Weights of a small GPT-style language model, trained from scratch on English Wikipedia.
Size: MLP 768 GELU, vocabulary 8192, 18M parameters.
Architecture: LayerNorm before each block, rotary positions, biases, untied embeddings, normalized queries and keys, attention and MLP in parallel.
Training: a variant of Muon for these matrices, 786M tokens, 6000 steps.
MLP neurons of a small language model. Each row is named by its layer, matrix (up: input weights) and neuron, and shows model dimensions 128-255. Each number is 128 + 24 x the weight over its row's rms, rounded and kept within 0 to 255. Numbers have three digits each.
A block is one neuron, or neurons of one layer that tend to fire together. Before each block is what it responds to, as a language model described it from the Wikipedia text at the highest values.

Description: Mid-word suffix completion
L7.up4:138137133173147131108113159079103136145141146149131135138100112089150147113108168147122113144155112131145111054163089107121123145164209148124128144140150125107129124132142150098134156111158124137135113151079118168147137151110142139130138150083109131171088145147130097120112137145143103134108166152116105136090132111109145111157136111134111161093070107133107114149086106148167122129148
L7.up74:132106118117125111137152154135126155127136126140170144090150117072153132128125151176114136144133135143137114168121172158106144166129146122146112145178128135103112103119131172160107159175086077163139133175106210126140163152151102181112127124146118130126135121131115125125125128121124123102151126102133130138106151130144139165140119121129156186163142137125106117128126128144128148127157
L7.up97:156121170119154153159115164114111136128137135133140122109136104097144135126148140119165098171137108101115122118134126133113122108113135125142096073118120149134118135057159130167115076122146127142115110107083102088084146156093107135113116164150133155119086121147133113164124142101119156112127156118113162130151133151071149164144121116121128140125149118126124151140101123165130146144178
L7.up243:130107134100144127097115093127145116087165110196074123121131143121130137151089117158175149173113120092122137137103127120092135075156172141156159047110105132100146136089144155170126124148151108115113128118125154120132155151092099119118106139119144112133120165116105135120121088154131106108100135141137127125130116128122137137077092121094121106150130121144078121119151139159150142074166
L7.up615:135119142111107115136105100118131142123115120128171104139151105107151116114118101137145144111111111157127146128146043085138144121144103156144123048087090183129093132145151125117108132133145125148104095143129116116130095128143103119122122135138148102084122152130155148138144111113102091122115129145122129141128145109089125135161143101122133109188116127112113103117127113104120155118098
L7.up693:102123175098106159139112163180147157152090145138082155115100092082137120104130140144143128143114133136128123178121114121132138174119147074134087102104098130101143134119120127113116158128136138138130187123105149117107122144092126123167122123094139131110111128115133144090152085147132138121064146126134095124147145126078102162144164118122141118190108105115107131157103133113074114145150
L7.up706:126137129181136166116100126145136165096179103109105128139118141075142145058118116160124127136157094118153141137123119116170151149124108123112112119142144145130114131105092121107121140135121129121183149158144117102100186123155138089190083126126113164111113142137180150120104102165157100101131148109133151109159142111111134126134135111115145115131108140089117137175133103100113179139153
L7.up721:149094130117126145118152138135170145133101115157129144124155154105128152148137141130129144122135152080133124088137140092141115162109136099121101116115129155147114153124139108046116087132174111122192102155129107120155135134088122118135112131081102102110122152149125122095145165168114141168096148112100115115142114156142139136158167120088173150121104121120131113159106129119165117114138

Description: Split-off single letters
L5.up82:128154141130087127130148101119114178125128075168134130116067101123141158110155141089122153123112117121128140113130109126162103113142144121124152115133142131125098135089160153108147176124117101088141107095170073114112130131129106143123097138111118116139103154140109135153108147174124148132126115119136144128096107097145111142135145121184155149147083135142107159139126145118044163112119
L5.up107:163095122129108115130119089135117160137131102133115172121221147133120105117129158126122168137142103160126122126173129102138136143111140118089122148135137137144110105132131125129103140133118125122148091128154167110104129120143128167140108144112141152149104142105134140097132114136089132179171099134151082132153134120136073107102126149151124114103138138137139167147162115138100151094119
L5.up199:144099171154146095081119131106105106130155121146136108116106128137200123099123124098163088147107155142114143147089105142167112150105157124113097146107128136200147121126108124151143135125170132125129111107103145114089123139110152110056145123152156106097108136157126104116102167118170142121129117137116115132108136155124116179122103114122122137121107142126133100132130144120110130117120
L5.up224:136139146136161145148140122095119148146151131159149097093115113110130136111143173104128134145129133144156108093142137089109114147151117093140119144146130141133117054130158112129179142154138144094107160139168127120128137162128117123131194129097132151126138132128138107083127125150138100109111120131138157120189132118124129147064130194140139108094102090152093088154127144140122114123075
L5.up365:133125126138112181154078140146088186149138143166104121145134114165141097106129156143126122138106120105138147147115131127136129120101150162089129100107150177137137130115156113144150150094122110123113179157120113163130129124137103115127129163119161126168120085144146116109095144115094153134113114104123153115104143119132163197121128113100127099121171146150120154155150157090154106138182
L5.up431:125124124134151123152138100090125154095121083111136115105120127153133117177119108160078148146110160159112172126098154110140184126192102126100127107134135134164137137152151098098177126123096096110173127110165139137120123149119138164112082128120144130107099172143134107124106130149103186183148135142081152138130138087108129127111126106144160112135118150117109138113146127129105201093135
L5.up535:138165172129090147126161080128168126129125160135125130098152081143136139105153147130145083149129114128114188149146105131124152108166178148116134156130091140167109124136127133134161116084107116111122129177136131057124142165147102132117105154131160103142145091122104128116152147181104171131130073125132121155121154149145123141105125131130194156096128135159118132134117143129113119155175
L5.up723:145111123109134128089178118119168133117112136163145140172179100166134129115124122133120091128155122163109130160146113157156122116159146117101106141127121138123161081147092111162110170127103096125124111142159173161098130129099130125132123131146125134145159138168141128113122102180115145120185087131112115130153117061124152114131159113153151116095130146165174114125138153142107144114114

Description: Adjective-completing word pieces
L8.up406:114151122089132119121129138139111121100060115089153094152144096129124152158108091139112140121103127179097150107141164092151113138145117103128115117127103114122094115168143165148116147161123142129145139162136114146135145108137145150134142132126118110128104135112144147111140144147116130129128133099112185156128128103081179150137127150141142122115137083122082156123112113136164128170175

Description: Verb completion pieces
L8.up665:137105152126151151143084116111108173123083156126120119145090093082098132107162150152106137165113108121138141124112114114145156127126128104157128154138074134120162096110149110084145108121140130111106106129150106125137134136151077152129119138150145116139098132159149138112124123168127107161037111137120189131099173106130127121106171141149142116117086120118088127117137100111141096128127

Description: Mid-word fragments, split words
L8.up242:110164137145081104150112090128138132106112110115138133084109128142107113117162120150165099137103089108122153129121148112163153118154111120107150146123122136133185128153077124143119123134145152142105129143124107159113130098177149139139061100184100109132169153166141111116137125105100116101132131106101129140112151099123096111081144152151126052130110122182132184097128111137199158133143

Description: Mid-word fragment pieces
L5.up78:093154137148113085155136170119137129102119149126115110160159113159134099122103125142133137154092170114109135112119099145140116130141137117135138117094125158137194109137147134116111130094105149079126078136127091093159133137132107100142126113114141126135113155121107128131125151146102141162131152115145142121168134084135102131155113101129110124131130115082134122133149121136112176156138
L5.up86:115127172117145125176205064149116163166151158127141121123161087140152160124142113123119055137122163113158157114147158131120111113122130135135135095138143145146146153137136141150127166104113142105097083151083117106097138140165150113145138110133118147124105113132114124105120130125093123129087107125150121176113112148097103168128130152094131164117140169106132098107151172143164125120142
L5.up200:139151150089095101139133136144101175135143191137162181158151136137145098149149101161135123134094098144111080077127072153148085107117128154150109115146108142097128148131121158157113199140120108150144182202143107114134169129123179103109156131086121149134139122141129127154141108105103103117149125142120106144139126122112146135111125140137121125131122086117113118112163186121154112108135
L5.up308:128146177130138132098143126093144170161096158144159136139138099112162129112139112105107134143109123101114135142148156118107150150109174161123169104136118151179103139151144156105120120137139116150151104118132119109109145152123110131138116111143165129099096130112110126135129153131172130158106065152094158167139102131167117149172101111113092152141150121138126105119135100140198098136114
L5.up369:138138143108149125137114170116106086113150129103135153161154145130087109117113116129118110133114116142121131109137121103116132129098173143150105136095122152141159094135111142172102110100135106142155089096131109096145162138109164095139133135122177155141140140121122102101102107160118141103158173104126109155171131169150091118121112170127123144131073152156098137117118157141141111133124
L5.up633:140173144151094137182131068113106152120103130133102152112134107147155141101135154134127076143125116125123156090142152140116147120131148145121142105121148144118208117122105118127156143127089144124096139144158080106121135135113135129129132126173133125129102130141113180097100127132114133127086108116111164152102150143117155145089129150161133149179085096115149105138156115110126098177144
L5.up744:137141133165130147165148140088132152134110139112142108121085152113121106098153150116185131152155130091097127119130157149199116056198138137119137144116161110176117123113153141104130165150124139129099142132121124158141139129141119116119148114131154179162116104124081130114155143143097190157045112102139152097124118119115140139137125099131126127115155112109114113126148144113124152181129
L5.up751:170144134159140156173163111126093105119123124142107174128145119107113104119121103132133127122124123152119146116102146110137128118144154142133116166107105116148143134122138091115118150138159158141161112129142132156148160146145175147118159161108090113106108140163147077096147083097168138110099131144111129148139162139154083103156164116170146101126138143128158119115197123169130102134140

Description: Verb-completing word pieces
L7.up10:115073176122132139141093092138144124120103132125147133134092116084077128087170181189131124175090148122135118133124117096127118116125117125144118152133068145121168070128134078087160116129159160126097105139133107151133140121102108104095149113137173107119109138169151153115122133133141109154085118138126179117113164131133132118161132120161157094161129141132141126116114093123119105131129
L7.up91:138137098124100147116122126102130117124124135153149103127107128148065120110106138160145115162167113089079107115147114110170133124089143114123133148115117154130131054111145136080124107071119108140090171176168152139110169146152105129116135108124096125169105101104151124094121156135156119134115131117127100084129162169170128145087098136098130126131105132101136148130156098133119122157099
L7.up187:127115165135118139135094122119142173123082154106116105141139144120101118128123168127118102151085112117139138123128109081107129163111180118126162132174137145100176135154131133070123169156179131115088146160168090089144139138079124116166135104136149109182082130123161138118121125148147111139095142099118170143116110126093141150142161123134177147115149110127122138133103126112123094153124
L7.up368:138121117131163137131086107130080151116189143139141144131117107131082153107132130150105124180150152109139146153113122121113163078120104124117087152154094137124141078107165103060155113171117112091106087134137115164148156121156106154105118151122156128129132139114125122146095136140129164146057115102081163126104135104128149152108132122146098162149096132111104091134120124138137116115118
L7.up500:144117135116116129135135119131088125125165115189101164126186112085143088118129134126116086136118117104119137109126076135118141143134139113142155162144121088124123137121083058100141181102192084124110137139122123168131118140078088099160134146110118162125120155146131149122110136123114128115113058132142123080108127098143178108120113130140119133137138110143137138134160108156153118129159
L7.up534:135100131090129159118124106126095107124152122110126131139106139094151128100090161167082125141126092117083119131148136136129109124114104083136116132208096148128098062132131140133110114151140101122128166137080104110097126136134099097161139145136119139123114129141152128119100115106109132119098135164141113117131116127107105149107088161119092139150163132123122139161164106124130118240167
L7.up580:106079126119165144132075111119143139122161105113108106149159131055138115101107129159118129119140133133098121140147109117100113123119141117132161110139124109109119143167117153099091122127127117136118177150152118168094114137115097146148153122123169127188123152131124111153095129106104135126068110105115128128117171124189116129110095109164142157152153111149072099130155109152145202176186
L7.up755:132116130106115117167109093125130127132113128127127123138127148118137129130136166192115133169148115096112156122119147105166163137123130113134140136156095104122099047133112150099138078185137130149077127117190121138122133139141122135105136173106131127140119127110140172142105149128123123127121108175102152098145151104132097123108169135171138128103080151107135111100152106135129094139151

Description: Mid-word fragments
L8.up8:091115180135123137117136125150169138102160133092126140123119095131188102165120105119163122166171165096159140126126147106101150130099134133119061111101160140139141125070109116107154152135108136139102134110147093152120082163159123103166135144117136114076173100174126104088143154142119126105136096156123115104135120118118137176136129159193109139095111128089113136115138119114145154141112

Description: Mid-word fragments of rare words
L8.up243:101141137094121136132125134110120147152137148093113115139161111134129141149118102151151097061111114149137139136146132105126126106142161133130110124121154073106125140116068107098110142104165137162135131137084140100155094151122137187112124112106102114119151127152117097111099140122175143161126137105137148133110145120135155155107146144122171187107135158147140117123096139115076136114113

Description: Verb completion after auxiliaries
L5.up218:080062093129129095157140111108126121136134089127125140106091134119117123153119148145119138178169112117150102132100125149163088071128102164110104138144143136108098089165092087096141204155109152170106118115157115115134105156141107146114098130105137137134137155151149149164111102176115105148059116132149158142134137114131060148106121126122125125144074115120110102143103094108114167151118
L5.up396:151111134096127133157130087095100135114155105153100136140121148087137092100147146154143125164111130106152103128089119086117118115137131155083112121105105155108128071134130117113114136115153128140094113131133110147109116126120121175097142188103154142183100139143171130153132150164122112114072157136135136100114083096127116098117164112101144161145146107133143135167077119144160096162116
L5.up445:135062104110132095137086122130125173114119094145118145109134153165133171108107145150134098071106180152113113126101151156175098114125166088122096147139091110102138151116151084068116140119153171124148128131078110104154161149138136140099111142088132143159096149105104150119125108118146130146063129106104140116112148143127142121129153119103175114157110116146142154102108134122112096119122
L5.up571:110117116164080163123072139123123196086113163178121153148060118105153106116126133115090132191106120151133136138119088100158088098155113097106104144161129106131167097116132098138114126168131132079121083130121122137126127143119100129131097112121183116121114178143152124140140120153145115148103158112153142126146115112137092130127128141125114118137140114081125119153148111134115131142159
L5.up676:124078098125111115112143127128168185129127122103116097111110100131103139128132161165160095157112116147155077135103149115124139066101149108114121159095151195100139093098143133053138122157140142119135113158146099146187111112119134155142156115133176152140126159143132133119119126131135110153107046106133151072110106161138107137113137129119153116147133135144081118124109095135149102132170
L5.up691:118114136091112161121121106163148094121107115129098150119111137148119120129146182139147162171104124087106122134093129111118105125118156123113140161146110113151108092117142103069146105128119151117122113106103125165154139159147078103125136123133147135134137152135140071140134127157117104124104094150102141121117096024133105093107130160116118147093124129101118107144113116148121128174117
L5.up716:139084116134141160133122105133140122130156146108108125134091112091129103068120154217134178105134165159176110146134105121106123126137117119165125131169113139113141083158125110075147132126164140132123112152155144145141148084099112141102129143116107112147124125166092149105134136120107122141106114124177153121112129123150120139126166117082090119132135138117120137130128115119113130183122
L5.up737:147112111134130109155112156133119126122109122112128113132094059111078101156156137150139115171091135127113110140127130101128098065114156102139146182131104145133144143148101112123128143114217141116151128120159109130131136127126118141152128080140149128150146152135107108133087120167103116144078071124158101123135108093132101153128157119107125115166122147135124139154149112147157141129151

Description: Word-initial split letter fragments
L7.up178:088104141118116069112129132125104131160149075123128135110112110147162111144129169106141048128159130136144132134124118133140143138155128104126110157112122151118132141117114137105109140099120122121142127106169106102095136097187142140114131101161130142116110162156147116114071110129129147154123088130121145167117117094143117107133123107207108136151126123181178137131111133114152167115119
L7.up363:134157120138135157161104125119148071105116154137158095128117119116104109125160109103159150095156107118156121100103160113148100111144189153092148106141136174122115110130139105138081156119130129141134130128150109080106178159122131117109128131122145146102173143167144154148158145144146097155132098133101107105116099139146118158146138124150167114116131145136145137072151149141104166087125
L7.up391:123136129153159152103064114147104176140121170149097136136113148155134130135145124121140156121110092076138151089176123108157112148143112119138151134125123132127131104126114114130136113099108104129115092162148102107136159118184131129163148093144126087117151130113116146127113129107116092119114120076117144118117155115144099169142119144169100152162099147159144093139192173123152153123147
L7.up512:089122112142147135147137121109101146121132122118141171148132134162121129120146139114138121141137114177112123144102151123146124096137134103115117140167100159094168076115123090138129130104156121130156115198136124082126143134096161118157168141106143080115132185152109106109161102129134173126133166086154134123129118105126102163085126128159127141136055141165127106089144175143106096148124
L7.up563:153123127102111140201149103140157156130114147132130159136143151158142104125176111084109144155123105094108155133143124146108093090069141101089071142115079138109126143127128146117122113138120123127149132121174132135160128118094116157150112110140110120161126141149075103099167083155107122122117133135145149118139097038151103158124137093178139104111103149203133144114081149117106094126131
L7.up573:068125166166130153123166107130155092127122099102154134099129131137113138143133103160151112093110096059146145185138107116185116169111107155124129124142117111155125121100114102147108108141126156153163129204161136118106129125188162136156124115143100119143127157115115107108138114107131126132144162103129131153127133108127122158122103085131142094128125122136124121122131142132136120170064
L7.up654:151091111144094119133093102115143115146147128142132133180152119134107123145138129132105170161151109133148133156133120181167106096099093156087107122116139131130120132183130164119126116134113128151148171149148114155102125128123125117122120102155121122151122149141131141152180088131119126087121069133123162124137139108094106117165111135190164109119106114129124120081119128134121128169122
L7.up677:141134158122122136141114148079114113109144108160094107078099095161106147153132108110137123127149081110129123155161146127142154155137103097112142116115123132079167118097128129154164135113091126152119107179148120140153142127170138093153171125221135110150137167127117125148138121155093127105146103137099158147090114103143110121076113121169117146120135126080140124131125130128161112132129

Description: Hyphen in compounds
L5.up7:142081109119099154098127126138152150159102145147152138146162135139127132127120074104145139164105109157110153102113140133101142154130148116147169125120175123173124153122136139072113095116137145101155089153142124130125152089086167093149128154140139154132133116153142119176132159151055094112125116155074199100124140123121110166178130119172090139127123143134118142089105120138150120099098
L5.up229:121112111135115095121154131128142145136105141089118109121191085120127166151126161080130152126092118138127183123102178147114107101129163163149121109121162107139124156123151140092141139135142143067130148176156144094117123150095101141143096162144087149174146122156152134162123123123133101129134100179091127099155133161134185135153119129133150098100131133118141130143109118161138129124132
L5.up242:167104139119124166114124104134134099093125103144109143101087096095119132141143137158116110140137137177112133139129128064139127170131138099143099153121112092165140121105123185079160156125154103124113151151133118149163139146124108121111107117117121099122091100098176141154145121118142120166097119151123144113148157134074163117102113105130107135111106136137170111165112125149127134156114
L5.up559:116138132175132096172094162079093172150123112127096129143105132098135118187176102116135128112083080155115103129116154125115103166150151113141124105105112112135124120116113138119103140136118160161182168137159159097191148159119133111133139170116182104125151086099108150109123111087134102129151115154112113129136154083132165116128144086129140124135129155117141154124130134190126145104113
L5.up585:096114134088131127153155126102101128149135137116114146083111171136155136151126128155118135136118148136150202120091139080152105096152114158111139108161114140120117130125151113127131145117123136147151228174162139114100143110137112140130132118099141145132140116141161129112159126164129126146157121129119156130133145127125149160112139120143135064111112114151131140120197119133143129149116
L5.up586:129116130126155134135134098136135137109123137147130114163140100115130101109090108110104133188079123129108115157152125095102146132107102134113114120130116102133128150116161153149054125134124118122111135125119114109123143145130112144178135085143079116157104159123149132125124135148135156116137124175124128106108138136136108121167073115175140089129167148124109153130125170111118203102141
L5.up659:146099118138112131122133142119117148084125102121098143135097155106142127177114133151117099110124152100047119127110096073142115112106128119154145116099123092131127146121137112102116140128144152115132144169126176130133168152114127139153124138104074116082108131112127144155120118143136131153136101096121185096154131154118124142115131102122113136109135148121131102112139124079106131176115
L5.up673:130116081113126111128120158123173111129166146118116125144179135126114142153110153096112144116104106178138138141157125110108075101145149162145120122131132100120124141130106104104104140148137113171164085146080158152167171130116127115156093144111132124120118100132137151093161147136081118136066125121084139074140122146121161117143175130171105186133133135099164146159142130143108144150156

Description: Mid-word subword fragments
L7.up47:115151132162143093117129173071112172110128115114148132098089130084153138103134097143131141117085117165144103130140139091141123103143133137134152069122099077123157100129155133135131084117141150100137116142159115081117138146161127132088130128182127113168116192108111102140144161092120126111145153090135164155112133098114152140152131152134122130135128131101133152123109148131133127130157
L7.up282:087129134128130105124137108135138116161140148135132114172114130057126175110080075133142127111171123088094076122107122110130119141095138156149155124101121116149070118120113085082125134127126137088154091087112140164132107108142142137147121120091135110166146159135171119131147143106143117165117086085157135139121140116139123101139124148086163165106145150136151156115087074147148129117115
L7.up366:135119128126142112130095105150100114147143126145125142144125126112114138094146092125139108105082117131138125151120122140107147140129108118158113127147151085106080125125093152092137112095115094118168139149111130113125205154087153087132102175112167102072154132120146141124140120139067133148126158122119130132107105136126168099142147136104125111144133145129113131156102109104107161136102
L7.up477:168135120100177127144162117104120180162115144140140123107112124097104115120106122135152073122131152161151135144140070128115118164133122135134126129084142147145173125108112132143130181114149096123142123193102139097102107100143115194115145135132158179146105118143117131115095116131131138133149115149135110157091123127155145129116144121093100134130126122157116124128108174127099170128145
L7.up530:112143090103146101130090151095115111140125129138091149144123138099107197118121093135176121141150177153116104129103157141163143131166110161152143052114085084130138148113118105115160123113122068119151137122136101143103106126133162129131146123109150117160107093110113113130107147145121087146122106106143141152117163148155104121136144137097124154131133171122116078146092083128120137139148
L7.up610:131140104099104117103177111149140134149125123151110106100158111113094122128112125138103096122135131127105102126123100155090138117195140075152177106071109100150255126127115092135123106117134129174084160110129186112137137087106107120147121108154140131167139128095145115126133142120157100167118116124107113114105149182123152130150152131136106141143120096148151136112138113139163121088087
L7.up708:160136107058153129132102121081098155181088133152114113118091132103131175082083128152147152115103116125114119063112131163192152122119137173115160157120132099097133123142140120134118167102150106149125095151140172156158078107133108163116122128108129134095113103115098134141111116191130085154134128144125163096124101161163154141133130126117122113155120130125073128141103131170117146123145
L7.up714:124135090056149112167119127124167170108105101158095156149107139153124134142158152154121143091137118125109118098133119129123122116129093147126122106127150137126162165123137103095157144170123104109149121111129147153126169113145136143141102127151155092143139151092130161109165133148123180128133110116128093136131113132147108138108165205118119127098156117121130111135086101170080160126151

Description: Final piece of names
L5.up25:115139159126119136106183141090107082116148163111092130098084126162105109110123142120127084121087152165145112140101149082110135148095123140168098148132096119099135137117139098134134158113153109087143119168132122109129169117140143106098144141152110080108158121099130105086082109144152080089129140122109150147135162140126100117134170107197137116127115179120150128106154101115166088100159
L5.up83:125113119088111095120128174131151131139109111140131116148105143140138102129085143119129143131146099152147117129117100134141103116165114087147141126116145106133223138103200161078103154094146123114151144182114187155149121129150121128135105163139103118130126140084144138135154109120107132168143109111102077124103191124140116101149152104112113109153081125140096200140089123141141140124131
L5.up326:156124133116120181116185111133118082102177126167119152099107114119124168115116132140098129143157150156136156121103149144101096118169127091142153090123171096105093128089125132093108115134100143136138116156101147148126093141162100161143098110132129127101133162132121133117150118171129130149110141093147126114147107107155116098136122144112107172124072190111154147155026121150143148110140
L5.up487:145135132134126132127092087142110134072120112110102194085102164115138090152116135140088132156116101163130114104129110149154166113153130120081138118086130149132143118130114120134106140136094114138142113131153135138130110161111185115110143135161173103118146104151115139115116124163142083074163110128115118107086191145162102137105114125141113098151150151151106134114136142172158142142074
L5.up523:110088186147067153179168114122142111108129164106156083154127137149150121116072137111123137136156131142127103134151124107213130115155153148086058127117112153153141162128109133167087150135162173150130103129105141139112137142126104114112130185124170096117126106108125113114131127099143090134094156135107130144120114120111114131152090120139078100110121090137107135159130128149165111143111
L5.up568:130107143119161123172123133120106155140114166131089133091089149146127141144108156158153121100147132182129110069129102097100162113157138172107141123091134109115108142128130156130141129108156151155104066135118169167126161139162095129145141110127138139093150125111120150110140161152121105150146138114091121134144153107116121108121142101145119145124097148204138099137107104157114118120122
L5.up620:156100082127107106107100129102131153133123110078140130126135144155115121147088149177149159112082133125154112139086127109171138128153109142129133121120111131144134110094091119105134128157145148112123130132149139141104113129156141125119088166117115155160146143099119132101146149138112112129133150114097135066121138135126093124171135125134078100154106137122111110119114109128123154106135
L5.up652:153094123115093136139092111112111120107118144158114153108125140119153114129120124105081150092090114108151093125141106115116158129165105117138115113066137151119187143118149132127083163123144088106124150111126146129142146145167129130136147120133096147151128159112103124138153153103149155095136163107135132121145169110135134119141097119128115198135158117174138190103113111134074142134144

Description: Mid-word subword fragments
L7.up35:143144163128114096101148134074118105129159162101085138106134125100163084116110104088128099092119153156172114143123130125112124149130116181118113151122123135083129102116150089140161118130092115081132099131095113120103147084120126169136145151128102127105108059157104138099115123155128096188130125119122118068118181114120134145092142125182136104129112114194133128121099145116108127149123
L7.up170:136084094116119120092109103092156111121128127107123117121096137105170118134134094076143097103101123089168127124130131142128124134074146138099067132139135108113189089101096142098166143101090121108121138109142094128185124103129161128137138121130144101133154092142132119147135105143086151124148128118099137149089173121133116166102153152133125094121068119173114159105163157117144109159114
L7.up227:103112150138111108055134136117121122152117147115063138104110125126098062158136120159102117127068129145135147159106152100105108133092073118120134119153121176148143133126141119106115143094129140108147113095156152088142097128157119139146165123134128095086100118156122153106136130153104148088135120120062138145129092112129142102121147130152115111131126149130109168111122199136136177141107
L7.up298:118156123130093110162147132140127122115099129136145125167115112164129085091137124132114163110118104101161134116129136144142152122104161145100089132103121163087150123161075109152098193132096143099132117108150097121115134100190138125107139127162111130151179173143127116088162158121087139107130078099120127095148116100100111136126138113146119129135117129151179142077179136142142137140084
L7.up306:095093113175094153144141132140136104147120125117149106119150162141098115176134135092117096111085073130149130147132134149149141123121109133139103124143103084114149125151094112113130171151142136110071174101174131154116104102107122132108170131144135176141165097144111121153123136109063151121124135104114149132131156110140110115114139115129173124132156153111159130118102184124091123123101
L7.up623:138129103156130174137122156130145121128128146119159108137103118106115092149076110096115159124128088116132113169129126124081155151120151147114132125103139120128133136142127143106106199099097155122130161114166098126115133112173121128144149137144106135119130144146158089163153101099163104092141085148151181124127166086123153112125209147154122121097097150128146117072154158123147098160120
L7.up703:135137121151126117157148131111086144116118098141124115115122118136087127144103108078092104106134096094079123119108119133176165152129079115108102102124113155132115137134141114145126086110119171133134139109099146170230112083168137118116117120148136142147105168118170088120142115127117102096144155135119150121129119117128146136148153154121103136142107110118136116073133144156168109091114
L7.up745:151128103139128125130096151123093161110123149094122114132177123153149131121101116132125121157159152142131153180194096106077093157144160147165114136149114120098102101163128110145202109119096135123127136129156162121157124119136154106135130102134124100172143119162097080112125113129102145093114130131155093139139125137125166131155132132123182085153115146174114117118181142096141134150150